MLP neurons of a small language model. Each row is named by its layer, matrix (up: input weights; down: output weights) and neuron, and shows model dimensions 96-287. Each number is 128 + 32 x the weight over its row's rms, rounded and kept within 0 to 255. Numbers have three digits each.
Before each neuron's rows, "fires on" lists the tokens most often at its 100 highest values on Wikipedia text that the model never trained on.

fires on: " a", " career", " first", " second", " time", " of"
L7.up1696:116072140155132116150071150077082159176077132104113146080132194083124194152092155197073155149132151141142155145088119115114091108135102194126155195162185129099151100119160082135073129123138081135158152157109153104142138114182119126153088101117092118171096160122091137138164086169122079093131144195120094162101116135100188123121092105105119142132114138149140112108145149110119095114099143166155121193085102109120128105071122148203096137228159143164100160104118060112099180105164124128074134094158133087122037154090131103027129072113096130123154165154153137123081135083124070144
L7.down1696:189127095192114082099074120118134162142133105110119134124084120110159128135123106107148167103126128078179076116146103117192140165116075138119104129073132140116145055127064091148170130153135112120126138129133096060132086148124158149113145147154121130138179103174112132106107109116154096160085160150123103142125090073130123170131110148128112159122141143169060151164139081123194157195112147112162170160175099106104130182127175139109117108158111111123098162076177142115120156180161162158163109122155092123165091147123126193082199144128134132142152134128153146166156129076069111079

fires on: "-", " to", "-elected", " Re", " Al"
L5.up1106:126132169119133136080131133086147153164161143115130148098111108096089220102044112149162121117129134164122132111154088192138170104140097108113096220156138129144137137116149115197112136183150085105134081173104183088131100101094147154171151153104173113113084115164179111120176112189176139129215164135122125150167099098093171125112127138108105074097204104127110096194084118091173133147108106135148108155133149100126147080111165102140101109168114133093130141137126149098133119105144087130096102079112161127147138150074057187086166149125083138136048106175142082080126145125115113098
L5.down1106:156097174136121113134119168181130079112101085117131128113143105122137098179151152072088144193175108128138141123083171113141097112076159155166125093109189118104134096119129143078105056040155161147152157109143110137113181179161135145134107094177068158114120117110093161123084193073098128168137133135127107101091158168128074139145183095121134168162115149078173135052099131142133121101146117100091177105066147136150108120124066147164119134127155187163117122103122117125148144148137162066157176170111094149114082103163110091125104134106186159157157132095146134136064105183150145222

fires on: "T", "M", "he", "l", "C", "LC"
L7.up1744:123115190097132176150149163100214137128170118148133155167109156105127144115116128166095169173126123188097147122119103128116063084104116109101056156110096163122084094127143087089120101113167089100142129130118135150151124173101186127127120116087161164113125105105139158057110150139205057119154139133159040073144122109118134139073131077108177124080110122140169145140047139160095139154124173068077110098162116111070114124115188104189117162206126096125137109170144124136114133098192181093192128095154093085116157146176182138181105099156168171109114114128109174148120145118157069088
L7.down1744:133131124191150133081121143187110083189116146168154110075123107179122119080150150086178125113172131087120159138130141108144137161135150156149163097111132121108098184126127163141126073131126097146145101106108120194113157176179149110116142145133148096110182165140165126156167130126099178144088073087160131106125151126121175102085148160126109142214091099100112089135148138140106116142146085159146138072146122109138176206121099207067172101115175136144090168125125119167167110127159161113075159121128167155123083136139161087127129137075131181133129118114100094144071147121038093153

fires on: " an", "An", " An", " van", "==", " ar"
L5.up1440:135106199167158108084133178137095166167095131171079107115116097117085141144097141111114162100144128054158140127159103094116131131124136150118155165123111139140106079092137107084130107162104155098083170171134172209131149119142075127130106171124128135129130151150098132164121172065113125140096131115130112130156089104122105141178112090107058156138103082158079092113162157182141064178088092130153167109090153156103150137130092150140133149154158125136183104076161100177085181183093122115141160110142136108108108137122148089142173146117144106155126106081153114161126143140159102084
L5.down1440:104209097125095117134114125124099129101130131135130172083153129117127173164164134150084102140133126148138115123144134133100103197180107084144163147113151099206164151072088111136146137150157137093151122139120108163070105091156114094141107108144176113131144148146143140138118141137091092150116079105135085093124122101086200151140115124127201119100157199112136097160185125148135141128165137065077144073124136161120111126064170113123142183180099106093121077115077122124083166116111142164091096085110177148113117134118147050146177105111075151098139165173151119165135095094137135124

fires on: " ", "2", " moder", " Association"
L5.up1512:081139155140170124133101112178134084137101106091156123158108140121159092097181134190093136138196157163193147138075085090110099133149152120120122121129137145115103109138106070096213121059107180155158063163134153106144101120165110109106183101150145183137143140177146107151138094149094122130197129130064129144177108145113135067093155137153143179079109102122126077111105120150120070122109080111076093152104099108094076089155074069131104079121064125101154134132120154174133076173142138116177117093124070132145173193150165093163131117084092175075165179096078110180127158148157130191
L5.down1512:133139089139162150132186152125127104140176142115109152075154181106065134132104173136151153049121141159081089151139129108124152117074104080165133078121104121119171090145166167167098120181127114083129137121119151052133132160118147149113081102138101139157150135146104118148093134108115209199143089052173104152113117151137122190145150127102108114134127139163145134163151078139142163137164100149119111091123148081090169129126159178113114190145119143168164067115132162121167168120102121123154146118130100122169098085163094090066137101118156121122152089094172148040124157135098158096

fires on: " as", " &", "re", "n", " and"
L5.up1903:100135123149106091118131122090088110129082138176122135138162161160168144134185183146140125128135133124118097128142130102167043187182090137142116126084134141152099132063118110133140157103094127147117151149094183106060103063128123201120141089153133154142113101132127112222056143178181127176143142099109172137133161165170119063120152122114132163110125127154175161122104122174192150118158142086141089091115126161133032155115128146139167111178169164189138092112184143163112140074129124171123171099141118159094094103119149127073117126154105082150070157094129163176164097127093094126
L5.down1903:157130042134149124134167112102174142094178150120145112165084126105141136126117117174135127133080111146161155139100067093121141132094186152151168190145183113109129102204111177151113141108106069084127171178092139160163083214147166096149111129085163115163133103180120100063126136071149131038153152118157095136103142111074145126099158171130131138106166104174121143141085148056088135136122087111169112133149066102136153147102246108129107129119114051096180138045132164090135118148112163082183122054082127194153155138084129193188112132130114132111151105153192194153108175148149123190

fires on: ".", ").", "ate", "\".", "ear"
L5.up207:134132099112124133126103084110140113159142135146093109111092091098100220107152110134081121130077158128136124126111132102157093042120170108118101136133158081120145069155143179140086186139155128117113113126137099165193080126118114159079127086112108099132109121119143128140161139155131133078108118141170121098167146125117113099195129173114130099143128159118111150069185162111235110103117078124123158169156142110175095128151094134153140153118128101041109137144157221137151164146144137106137191108122096136087137120082141123135096197139140187168128116112093148154106146143170108123
L5.down207:142129202103160114150168172135098164110133127145137167187145157084134131168100169124080112253214161078104160195107118103151163122097121115198088172166116140129164089162093124161128066155069090092094090147097130130123134118167153111168085059203149111117133131191062136103169109146156138092122083123188115105091126134178134147072089095155156178132142099158160047147103132152130102134152133166140074074098081136095127150108077112108153137150170167158086100119075108135140065113088131104157123157097135031112121167150102154087124106114102140160139106144185138131168135078143147133

fires on: "\""
L5.up1664:121147114077104176116136087126131075126138113149136128116105083155133106093116168113173074161120170166113161157058178154144051174144136180116137102107161126128094188066116064138138079079116126118134161121106146175179118117131136120115147105169115117133124074176161117107118108103104135120136163122143091158103103071143095127102129095127063167087157107111173119101128158164152109104111119142174142105079159087141194115098122139111150062138168108150082243096090134105089116093141168119164163121131169191123148131078167183168102160106100112089113129134075094125141138142135160176
L5.down1664:113112077133077066144117132113110116165089162124150119134110206128118036079162126110151075208066122122120139175151147131132147122162126160155141079100089088200087174164117137128068114157129172111171143093136178154066157093164177128126064186144123133166155137176191183159119132092134126191129093115162168096161136101121147098148114083113094159107157172203166085126120159142143120128201131156147185118129175103130128183037134152107120106109140132165084164077154128165148158147101146121115154112133174128106133111140141144167172191147120169105092129154155119132150105188148144106